config.toml
n_layer = 8
d_model = 512
n_head = 8
n_kv_head = 1
head_dim = 64
d_mlp = 1536
vocab_size = 16384
activation = "swiglu"
norm = "rmsnorm"
norm_place = "pre"
norm_eps = 1e-06
positions = "rope"
rope_base = 10000.0
rope_fraction = 1.0
qk_norm = false
attn_scale = 0.125
bias = "none"
tie_embeddings = false
parallel_block = false
init = "orth"
init_std_qkv = 0.0254
init_std_o = 0.0315
init_std_up = 0.0363
init_std_down = 0.0363
optimizer = "muon_hyperball"
lr = 0.00867
lr_mult_qkv = 0.5
beta1 = 0.95
lr_head = 0.00266
grad_clip = 0.5
warmup_steps = 200
schedule = "wsd"
decay_fraction = 1.0
decay_shape = "linear"
final_lr_fraction = 0.05
batch_tokens = [16384, 32768, 49152]
seq_len = 1024
doc_mask = true
train_tokens = 381300000
steps = 11664
dataset = "wikipedia_en"
MLP neurons of a small language model. Each row is named by its layer, matrix (down: output weights) and neuron, and shows model dimensions 16-111. Each number is 500 + 25 x the weight over its row's rms, rounded and kept within 0 to 999. Numbers have three digits each. A neuron's up and down rows have the sign that makes its largest values positive.
After each neuron's rows, "fires before" lists the tokens most often just after its 100 highest values on Wikipedia text that the model never trained on.

L5.down585:494507474499508492496474499483525493488464539491543519502494451561516488443500512473489533506488495488496486495535492492464481512532474576476458528512494504482534526494470526480530518503478479528472532449477489488492488483536502514531497512513523516507540498456503523519492522493499484487
fires before: " of", "."

L5.down1380:500507470513502492502479524483479534519471470506508534508525489535497530513544456486496490531498455480533503504571499493480552476512471540480465504506490516423504499481510488514535500478475483512510507514491483476505511473501531487549502517476504555471489492487518474534492513508507522489
fires before: " to", " as", " in", " by", " for", " on"

L5.down1282:506469458480494471487511477478494507512508472495481487515456513496526506500465491501487502475519501467554500500521496484518499492546470295494526519521487497469517499515448521482513494556515515543469501503472528494502472460479541473514501525476490525452479520517518523485514509493520522524
fires before: "\n", "-"

L5.down774:481475502538522524497498479479482478482521513518477534505493462503546481510494535512503459506474478543519484461512510485422547502454477445456526541478546506504466509497466547513486466535500487473507467484462489490461460490504498517511486501482467536467519544522503483489478487496470510501
fires before: " |", ".", "2", "3", "1", " \""

L5.down628:516461525521497524503494479449509486507519491466513498480493487549504501494488504510548490485491436495510506502512480458548488537526528558510509471473525481481458491473482508475513491528514475489496484511465493493523523458470494487495468500495485537510502518536538533500476486472482509511
fires before: "1", "2", " ", "3", "8"

L5.down513:526469519483497471533507508486522495503490483484486524509489484502505502536488471479490490450505484528501486470466491519496523506481490146538484546496512492466515483497488528480497506503471520500506484513482477518489481485479499509501503531502528501502488505507478492506506514505542485494
fires before: "\n", "-", " It"

L5.down1137:544499493508489477507486471473474497524483523463489490472507520488521506452545486474525552497504501490514473525468517543484482466494437486463505498463464519462521486476517463542504477506494485491516519531464489473527503491525479525464494475503515524523503483523468477516500489479516514475
fires before: "2", "1", "4", "3", "ʔ", "ŋ"

L5.down789:497471526527487516496504496534469486502499471523504486529501519515514503516475495501504522485504507497525525486497508480476514477523474406476556478520447495516500510499452499495482507522499497505497501534504535499506519513487481487446526528568527475497494477474505505483509477484521509544
fires before: "\n", " The", " It"

L5.down633:474524491526487520515466486512468498460504510496549520479503492529495476494502489490472550471484525480517478475479473497529539483542490525499475470557504464498515483482494525497441502519475522510472529498482495495526530521486504472508531505477482477485518536477508503519468478500504501498
fires before: "9", "0", ",", " March", "2", " December"

L5.down209:505495516515528459524480496502496500468526504483475493503523468512493499488498477549540527510513501515458518528490442519543499470469506350494468484485505500488482483491524515488480484486465498504483532484547474504504477506499463508484477470507497549518514495529487506470510473472496513485
fires before: "\n", "==", "-"

L5.down1243:519494477477496469483503521517514516494521499508484468498492494519499553501487498501481494510550500526460519461525530485481489503502535513511506502511475460489499493517479446586500510457487533487527498518572500526497546501484504454488501464486485499524484513476475483512501526460503522443
fires before: " ", " the"

L5.down761:443469486486552486501515502491488485460446508491501509504509507482496486516520523514501466505521488486526475489511476508535479516512524542478517507491464484544487466482477492507521506488500515527497479482520519494478539526491516561490470495468477495501501483473487496489493498502483517494
fires before: ",", " the", " he"

L5.down248:520452540474485464486482459467483508533498516513500521525469494428411531509517503501495493500519523512492536458492497500499492513480487548471466537478526508501465485478505445510503515497511497473458509466469495526482501489526484546495485509503526518487495515475494532487511489482488493512
fires before: "1", "8", "9", "6", "5", "7"

L5.down1390:517544477460498530493476505453455450487466494506476461499481513461497483486543517521451495456512505452513513499494503529516531530506529432460487508492513466453488509564486515497535507547493506509461516494510512464503492474500512525522499466473518470475464506545521498473443455502505517479
fires before: ",", ".", " he", " in", " was"

L5.down1451:465523493522519462490562483513494518506495522453535492492517470497513519504491486462466461469517469507454497509511488527481546494475461505519449516500517533479476528490494532509519531446464493505487503478479449503490485469494526494536537515498491534456533490445525463535506481440550512479
fires before: " as", " by", " to", " the", " in"

L5.down933:506515519513503494501482520473478503511466496491488516487477468464504482517492510547501516545502478526485517466467477470502499492504475481509449531447479476467501515550497555507459474486496548541495471489536483510476493494494489529518492504549550484482488508560463514498518495451526508475
fires before: " |", " "

L5.down915:490521486480496488518522510518460524507518517477463480492484509498535512555507476514510470517495498490536529476511459524485492555484455438487497492505510528532517483500500500463455508499509508543512500499489491505501478533525525518474501489474460484480493515487511497501504511504509540475
fires before: "\n"

L5.down1471:489504529485464481499500501492462493509499486529523521481513522515529533505488541496526523482520507484527511486485456491479511513470503221485521486503480535488512504505538493504514475503498515483491509481508477518487474482526459508510463517538523496488538531503516531495499517484492507507
fires before: "\n", "-"

L5.down311:476498510518472491494514469509507498485518469512464535520478480491513511491445477490523514443486497493491496489474511499447496513513484452531508476518502501465454500518506501528483525489503480516536495500551549520539490478442493470498502510537472500510518487516490533492466494473509479502
fires before: "1", "2", "9"

L5.down144:525502507479476523485517556498510498491541535462528473509508475484481523498538511460487525501469478514449500485503518516517479513528484444503541525525493454477441501494523508509516509493489466479445491514528498474463495529499478480476546497550510497477507526519515449467486470512451483483
fires before: "9", "8", "0", "1", "7", "6"

L5.down813:514498514480503491531527496499500476505494472505469503494515432525519488496473532464550454479484507503500486475481516513501516516497488442522455471529520477484449529503517453533501554510518495487462499482498487515514492507502500537488497482497508502529497493497487504528494493522537478509
fires before: "2", "0", " "

L5.down1119:491535509478484465530489506539493502499478517482489513489485459473515520480468497495513533537494508495465492508501454509511508509487487512488550498498555497503469504487521478495474535485505525540518503493477537495508497490442502516503485506480522553469514536518524494493502489487496484497
fires before: " |", "|", "\n", "1", "|---|---|", "6"

L5.down1370:504502494485509468505482545504455520465474486494500481506491513479488552497477514481497485508490555501450473488529476505517541496529454531495466482508505497481544525506477524533468458459526469496484510504493506474475510489494511467531483510520506513520524459477484516526488523488495497515
fires before: " by", ":", " in", " |"

L5.down236:519470477508495520478484533506484504510450486492494474499509504476503540473511459476568520500472463498495510554546530543487483481484509448505485477522497515467495499511454498494493549471461546441597511503504547484525523464532465536516530514515545487479484510480456497513495514482489535510
fires before: " ", " HC"

L5.down428:463503516494528504511491510507520535536527493502456526496464508473474511503533507495479507521520506521489510525519493542487515538470494457483470478501497538465518529548459502517528487517494517539509520490485542509471530528512515494523501461527486479490478524511511479529523462548483482542
fires before: "1", "2", "0", "4", "3", "6"

L5.down1139:488495504488498514510515497504508475485495523488514481525447524496522520524490521506533480438499506534541473467478494525499532523496520513499503531518488488499516498513539514494532500501513528536449497496499517534545480474493471466464482483490580497510546512519502543488487539481492507472
fires before: "1", "9", "8", " ", " |", "0"

L5.down298:498489537497515520502529483496535493502482563463548473443484482513509494534479458443487518520495446517502457488467506455520532482447477534452462548487542507529505476540483455505497459525525494492461509539480465535511500494539453483486495545500510481475503524463496507521473508547521491478
fires before: "0", "1", ",", "9", "2", " |"

L5.down785:526436513486518509474512514491522503525461510460518522495461503486511504479501480480482533483528532504487515472509469498514510465484518467484523467486508465466512529484513484481504517511488488500492515481504519504484480522547501432546514483505553517506497504536478494530448529486525479499
fires before: "7", "6", "9", "8", "2", "5"

L5.down1144:516476487455591485509495492532522521492495478489498528500484499509514521492513464430491497468502509485477535483466548530517506519492535496497476456518538476523462477502504450503486463555494479441511532513505474493445524462520477491500516462524485530539498517491481496524494490458498498513
fires before: "\n", "9", "7", "8", "-", " The"

L5.down196:506473515487515517474526514529503468505544497494489463449450489503497519470489496469471496492468572479502504509526546566488465479521500501494492483489536456543560450463473466484451516470500513496479510520524506533492468451491487508483470493468519466481492519480562451461518510507494518519
fires before: "s", "0", "–", "th", "9", "1"

L5.down1395:485479517509487522544447500507485492510501506476504505497479470490508478540548470517523523475527482475491476470544526463472561512477521480490500489467491528517434475514499495499524514491526527527484508531489498477539501506496484502508529489493503502504465538463480481492523499491502526482
fires before: " |", " \"", " ", "e", " Pr", " Land"

L5.down443:517498523497526507473513489493499482501494514532497484491521528520457486492514483487508528498515503495507531517449473469497516478467515498519476526479474461499492484509508499510502509481540489461491546500486480461528491524533434516486506485486542530502493477482465489477512459515476485464
fires before: "1", "2", "9", "0", "8"

L5.down768:486476460483459492466508498550469524531532513488449534499537495518472497513481544504503509532485499536479494503513505526492499497463443527498528486551495465536463462513498524495468512450536489512552507528528484495526504506518528523510524502472488568500569466498499499495488511530501508486
fires before: "9", "1", "8", "4", "6", "2"

L5.down938:493507515487497485518492520514504504500491516494514513489504473520462504508544509474501486517520473493486536485520464518499495488467516447476504493537501511494491495541514524492493499540490483464484473498512506534491535500485532532563561497504510512519479494493477541544513486503499497450
fires before: "\n", " The", " It"

L5.down1208:472473468485523507522504521493505477501473542523513512498490511506516536554496526472523490494490484479499547497518487530432516519476500450497452503470544514490540504505514494503464466505512528547496470493498482508480493513532531471567472469563507495489460527478519560541523463482461480552
fires before: "0", "1", "9", "2"

L5.down807:481489535505534494496531515483553476481473528458531487512506468519502513537487516493506512506482452479501484490506496492480511519484502551504515490478521461463534488479488481523471516523585540518490537517497483499513463527518497495480482490496523472501524501471492485514490510472478522426
fires before: " the", " a", " ", " least", " an"

L5.down498:497506505462473507482458478493461469513443500498482533495530511494521499482481481535478493517514504505461465480474484535541529487507494453517510450528513491548511551520495530515537529518485512525536483458505518448464523543524475528469520522537540485496517513526486523524508463518519427524
fires before: ".", ",", " in", " and", " of", " by"

L5.down941:494466523476479466475523503493495535496501462498491528465514488486457502472524502511501490560520510499462522492490510495534502525532494493547480480469455484528469509484510495527500534476501503529491502494534474484507470509502453530534527513521475525534468479493474521495503540541463553480
fires before: " ", "1", "2", " the"

L5.down1026:479538457487512481504492509530502462490447483514516481481489501519464472504497528512480510503488495523521500515476530534518513549493476415448493469492531489522497517506471475521475520534481513465556546480505536499495484500500526505464479500469529508504515530522506490456485516492542515515
fires before: ",", "\n", "."

L5.down1489:456464454470529495517495512516513465528462487494531517510490503475458469499456475480506488503546525457496519484497522520496493484509497447475500528479487492505466499508483502505518491491497488472490540506521510503503471513504508477468515519481468474458496489521487468567515467493471485449
fires before: "6", "7", "8", "9", "2", "1"

L5.down592:564462480526495511470536487490539477530498506459528530495502465548496492498490460501521469527508497506475489488468512481522490515487484556476546525517486550469513546535506473469474560469447541518543515470517469497514505496524515546483469482522494488499530470513447460511518552492519484518
fires before: ":", " |", "."

L5.down686:486478487496496499492486499516520495517510513505560537496510532493494570516549503515523476504502523551480494555498541481491509506510487493518509484474502472532498490522478482546505506516485513479547548527528478481493533452496462496491519577504485458475490533523475488445495505471500513506
fires before: " ", " +"

L5.down409:513502524483506530523503504517474467489549543541451502496540504574508495508504494495490509498514513507498523540498476502456495486487515472472506471483542486533488492550477520510523544501506502430492514501483438487520511474474543525543538454512487468536494503493538518466494460453523474534
fires before: "0", "ani", "ish", "9"

L5.down627:511501521490513481493518497545481536547443473528473455482485479523551530442448480477507439470518486512499539517483483507472516497446495514531481513514526495487502524490486517470529518510461520487496511488489520454492504490519472475471491500501524459529450498499495484542512452481443518500
fires before: "\n", " The", " It", " In"

L5.down72:480530526521495584520520483572450494511512560549484480471502491517493495504543508475488510517511504497496538496529516452440484470535502492458549482490535503485510499482534423517509483451522516529487521478502493545505539456486528497506486533464499500529487497510523507481501473462484488485
fires before: ".", "2", "7", "0", "9"

L5.down1247:489481511487485534497486516511514541484468462535529467494513521461487476511491459477481515525501512488489541486522496518510433493521473496479508534523476494480461465546479498535472505453493497478477533509452510471523494474502501517495502487479494452540520486516514542496503490477428453498
fires before: "0", "|", "1", "2", " |"

L5.down1011:509498510482521473478480487459519544506497511508513515470541484491490513451493535529529491528502479524513519489488534497490513506521523443523474499537476491451490451510487508502479539481502499495536493480481508495521493480492485533516512528485495474461492488573493511441495538492517521479
fires before: " ", " the", " July", " August"

L5.down1500:473500471515525485503512512508455498480508511447516491475509519482474505497499481483483506540491470445470519496482466539506494485523471407517488448534472496481491488491489497484494495474521474483549517471525516499500529426562523507493538509487475487505547481480454495472492489521469492510
fires before: "\n", " the"

L5.down106:490503471526514476479519549542502524495499463488515475498486513470524501513522449495555520449524471499476529518490527461478485539522484494479469512499485498463477488442474529490477459475461513482540474531454494526481547520471494428509471484492494496518486489492488504552508480542476501508
fires before: "s", " to"

L5.down505:461489529480496505521501494514475465517490474522512475486517460517494510478469503530529492496492507521492457545497492549520503497567493518463501468512512486563465497481527532484506501523520496539505472477531519511469521494483481517472461519482510480475476538510496481513481500519474495516
fires before: ",", " as", "."

L5.down929:480537498506509502497504525470513501476479514501519460533506537474475483553482478506472483520497511446474479520469482532483486516513475245500513500477490446536465502535527498491506461464507485517486511494492506518494483533495504495475521533506503546466490532482468466498497502497525487485
fires before: "\n"

L5.down661:521541465484498488501483479507454485497476512530478541503532484499474480508477444520565475478503500549516467518477488526490509474509507515483506557483465541442497508529486467494505460510525503505498505531507473520490486461558501459520507451442522504497488474532515461478494507531526504531
fires before: ".", " |", ")", " females"

L5.down1383:523492512492477496485523467493519477511506481462495473479523497541477521483491486471504500466507510500497518485469496513539485552523512419536491488493458525560474471465542456470508526510527507497486537504483498507515471477495498536515515484543481518514543548476488471479477540504452490507
fires before: "\n", "-"

L5.down1056:513505467513470494530530456465457509471540469474456493463498511520515487481555503515487470499483465516503501476534521489501512521504486471502515487471507459522447472471519496458469479511487467457529503481488506528537493559517501489461499497515541501486506550518522484484494510459490500455
fires before: "9", "1", "2", "8", "4"

L5.down1473:483516489493502467489471512538477515500501492495488506522526499520509479452518501481498540482467509495479556530488488506530491511499519514525474457531489533472480529440482473506493512492500515514521493466501511542494498505535469499533479534543512482493515473459518474515534516525507527481
fires before: "0", "9", "2"

L5.down792:477509469495484503499564512509488501519483509495499512479468471491524526518534503539516537556442478471525483495467499505510495474522498500493539522559481484518498482500538530505512525477535461543483515498502462468515482506451445470534518513492453509520527493495509527507426528486516487532
fires before: "|", "\n", " |"

L5.down1418:494485490472476517529487514530488495494510551498472487523473513502469491474489488531499510540490499502518500478483515500486477467503515473538490489473486481525459514478466544520511488518513490540486514513488489458452501493480484540522479500507466493518472482507529484514480529490534479497
fires before: "\n", "==", " =="

L5.down1228:530535522499472492506466499474474559524494478463501468490492460472506491525526483542498531473468507514531469482516494524481532539501491531500480494506508499462481497492484488491462483498498495486503503532494528509502493495495475525430521545528473497500548549513523471489501513524476530468
fires before: " |", " century", "s", ",", "."

L5.down911:487508521488523532489497514526492529515532490478511503471482459467525519504530506468453510474495476527498511494526537546498513512514536460565510489515533526454456529479520493518463467520464486514513483483491508467490523522515477483468534489463525535500518514467539499450462500471491524526
fires before: ",", "0", "9", "1", "5", "2"

L5.down1327:507481468468453515457492462507482499492520499428456469481496506480496488489526529507473487491502514502447474525488464472487493485543520488513514491517477526461500466470521513480480507483509452536496489531502542485512480511502508524485504482503512488513499516477526470457525499520515523509
fires before: "\n", "-"

L5.down670:530519518482568476484483499484506496496507520472550515488513492524507511531503497521472494510431495483493494484541486495489474478517511446500477505484505530512464502485497486473545513502471470525515467522505528466476512472491535487511473468527490526466519481446495520508498484495529488512
fires before: "|", "\n", " ", "."

L5.down1:508472484472488510453437508451503502517513520526506497501525490475538489505479491510485485447510487448530509543529491531533521456513511473493506517477450574485457471493505462513521489496479488484525508448527495527531464506515517479478502461509484531503515498475512529499510462513486518465
fires before: ",", ".", " and", " the"

L5.down1402:473490495473491490481498479531553490480523494487478505508487460510487527483488471463490459548507512513507508480535487503518499491478483348483478489427517510477509484541515494480499500516515511493482499490469504488521550509503496535513492447532496484509460468510452505489544545470514531506
fires before: "\n", "-", "1"

L5.down43:485490478518483473468479512510524486491494488481481518464489472527509507534498483498484541517497508531540463519501518497489457502494490403477481511494521458523477503511489513532501544530498510525505503524500534507490533482492494484449517517476485491479491533463536526536520523529472466475
fires before: "\n", " -", " The", " He"

L5.down797:550485495518521520468459524490481483490475500507464510476527530484519442499472454509457524530512490524525492485476507494492483491505496524459499525487480499472522495485493496485483477548521481492471480503487463515501494475505505491468547462483499527483514517522517558509477510484495462543
fires before: "0", "1", " |", "2", "3"

L5.down129:591491472492533519468494496499534503495519481503511520500531529513499486535500501525452549506498492474497526501513506483503505475510507493499503476513526510438542510524505505505461527513501462509471468496487568467515487494509482499475502460494495498471485546514508466472494555499499480459
fires before: "0", "5", "4", " ", "8", "7"

L5.down851:469539488467491540519455484502501492509500470492553433518535539472533490531474500491453520471520493503532548536500440489527487508466514466518507476480531471491534525502493509491485496514515473496531477500523491466490482475500487605522500514485516473508489538533520523509452507488488483494
fires before: ",", " he", " the"

L5.down631:513534500520498502550524527514535499503463472537544488560486491528472465526507494485474568467492497511489496494519522479539486481520510439516494558491484528506515505546510503518458452512517510506484478514520523489504537490498496486494510486459496461576445534505482517552504518514506471501
fires before: " the", " that", " him", " it", " a"

L5.down1101:504477532518519512480522493520517474518527534485490520493534522516521520518518505483503476480514498473503523518556511450502521529525479489523441508463543517514499488534506468497472471483491483529509519531475508503518492442561482546513483538508512496540445524468508484515536516489518492489
fires before: "9", "8", "0", "5", "7", "6"

L5.down920:461487500493527496502536471518490510500481495542534469517491502504523506433471531457488531485504497455483471525483474549448514468521464549459511521526520498514521514486510513530498503531485522461530458494531492493564492495503504467496498538515513520522551516489532504526464509482506514566
fires before: " ", ",", "0"

L5.down586:484502506523462520517488482529480474494492514514508491504457502508493537496547494511462506483555555524468519525533491511514482494497502522489485521504503463511505479491512510500527498532498541548461490510512472525497454450483523529513579521452521515496524490492466493498497469501531455446
fires before: "1", "2", " of"

L5.down881:541508511492518515482502515519494501452497515509491531482501489476482486488465480478507508496470464460504546477512494495494516524459501475568516552467502486485459501511493520518516495461514455536488528504514498486491486516504486514513488498488498490497521498478453489487516570488521503488
fires before: "9", "1", "8", "2", "0"

L5.down1096:474516526498504498487494504503535515524484541484500519523492506481512475475510535540475508488536523488499482495470473571512494568522508411478508504483532503496505533511498477514485480502482525477465509506485503466539488549480504525491474508527470502460463476481463482517475504540453509477
fires before: "9", "8", "6", "7", "3", "4"

L5.down216:454475504468523474526526520465522518524524472443438537541490487490537481502489491525451487488505550505487502492501487561522486533492548417491486500476488471505509523512490513531480477516498500532491507524550494436455513530541511513478471484554516540505494514515454491481512494466490490521
fires before: "8", "9", "7", "6", "5", "3"

L5.down1519:515507510515470521489484491505510511480490490515539499467511512485477494486503470531495448490491539555495554470561504490495524536495485469477543456478490487512488496525481477547522476461512503521456522515484506486531509488506463514477533486494500521466483507512459477484525509474506556517
fires before: " |", ".", "1", "\n"

L5.down80:504475514490480495501478492536501454496477518490488528493535507457576518534479459517519525507517514503527502505479478505513530431514477470498436530515526486462526510505472551482511530470516531458529504512512539492472480474553479483537463490516549502483502495453446501559518522536539478480
fires before: "8", ".", "9", "unning", " "

L5.down396:504490521499515440488522490501462534537489544496538489504508499496488496450473486482531487519514488491528499496517502498510488506485489472508512537509507501537478512443512474520499514497498489510515528512510452482516500492489470532491514497481503479498500519489543456479522493508508501550
fires before: "\n", "-", "===", "The"

L5.down294:459491528502489510514520526537460490478527481489479524499466487471480520456512493496519485504483474449540490531525482492485510473533473554486483499527511497485523475448501483478484476506504502484504535499499501524501494527469563535509517527483507536485477489521508476506469513490504513503
fires before: "s", ",", ".", " the"

L5.down1378:500501453493437497500527486526466511474490490499493503472510480538493516482520515504490472461474500508519491516512455551476489518507528435532528508506542491518479528498481496542505509502489500482509460481505451466497487547518485497467476474503488509510471534504513490506507489500476443511
fires before: "9", "0", " "

L5.down1441:531463545536480475515465494482522527483499503496510483484504505512508472487523484499506492473475533492512526497506499483534450481465486307479516472498486544517536480507509465546539480470525519487528477499518476503507548513532494543459511494482454490506480490517518526492501512505537534488
fires before: "\n", "=="

L5.down662:495494494491442512468484512538467496515508502517527493511536504507503482499484502524479463561515526455522520488477527499517488525508450551501473476492528475532519506489497550542483497500447488503452507492523509506494484464503490465527545498479482518467523515501550513486476518550483510477
fires before: "1", "8", "0", "9", "2", "6"

L5.down1253:514490533486530482469457464490540490475494490514451512504506521473515467472499487476512448497468480508473510474529491529492518464469476516532520450473496528516506540486494531513504489498463526517519526508534512538550498501487528479487470476542543461474514489477468479477477530486522554530
fires before: " ", "t", " |", ";", ":"

L5.down885:540503475506480538487480506466530551507465511509465495472503494495469511512520494510502505483510518521513486482508485522492507527485499477515479472488485530523508474497521492510505523517489512501439546525505473520469489475488514446484484504521503466520504488510508512501475500463482517504
fires before: "2", "1", "9", "3", "4", "5"

L5.down255:486538512506524498504486483533464458539483502506505462474548513513522479518496509472463497507529497564499514514488513485461474479482516470457497509510505504477477456460512524522479496491515503517499489520490524510549514488455476560533489494525505476463506478505490502519487475500499500508
fires before: "\n", "-"

L5.down582:483515500475476522497504497472536530482494476467496495481504529495484500477477504511468501494512503502537481492524477501528583480518531355487456515456497510484493493480482507519542509479517490516499483530510515458520496482555462530518495527477521503491515498531511486438489479515489537509
fires before: "\n", ".", "-", "1", "0"

L5.down1242:505478469496506484524476486518485484514491486456501466484551506481539493503541495511488484460491453475518487530500507510498511507498520401529467530508493509495516501479520513509541542503507506498517466516479498505542499479514455469482521488471524496511507522503481531543469492454511505494
fires before: " ", "\n", "-"

L5.down989:518462504472510486507494480472486511511465494495514532506468513518481493500521491545514483495515514540519485514501563530514533514507483515516438467489465503510538453500469452518474479489461491506473470497482470471486501497500539511473549519505568518459538522512525472419515486515524489492
fires before: "0", "1", "3", "2", "5", "4"

L5.down1069:532473444513460491476511504495502506522457509495462541512475497480533448465504502511532500449460519531495509491492517522538531485487483295484489469500474453472520531488483519465482498486537463499501509490500508511499535504473501551488502510497517453501489505507490520488494525521516481492
fires before: "\n", "-", ","

L5.down694:546473462509477534466578510505529531504535513510507527442497505449507494539480549473521494552498487471520487482511514484487486522497491492511524503547492475476488539485491502489506540521555509523483502519513533483498489511439525507519487496490467519472495496500504492503511535509513498521
fires before: " |", " ", " +"

L5.down218:521522505540480505488477495507483523496456483483530502505474495481540504448496518514483471489507462522530483469535508520492520476504477476491516504484484512477504489511456518520454484539504544492463524510450504501485475488504503461504469527513493504506489505525535536479513489542539523491
fires before: " ", ";", " |", "0", " +"

L5.down968:498493465491469496518502476487522507488517484528476550496472506494489506582508483460502484495505530527524532497495518520479529440477538440453550433475510526511458531501469521502488489548484501478493515488531550485511488454497499523459462472491490526482499477481503487460526536499495505548
fires before: ",", ".", "\n", " in"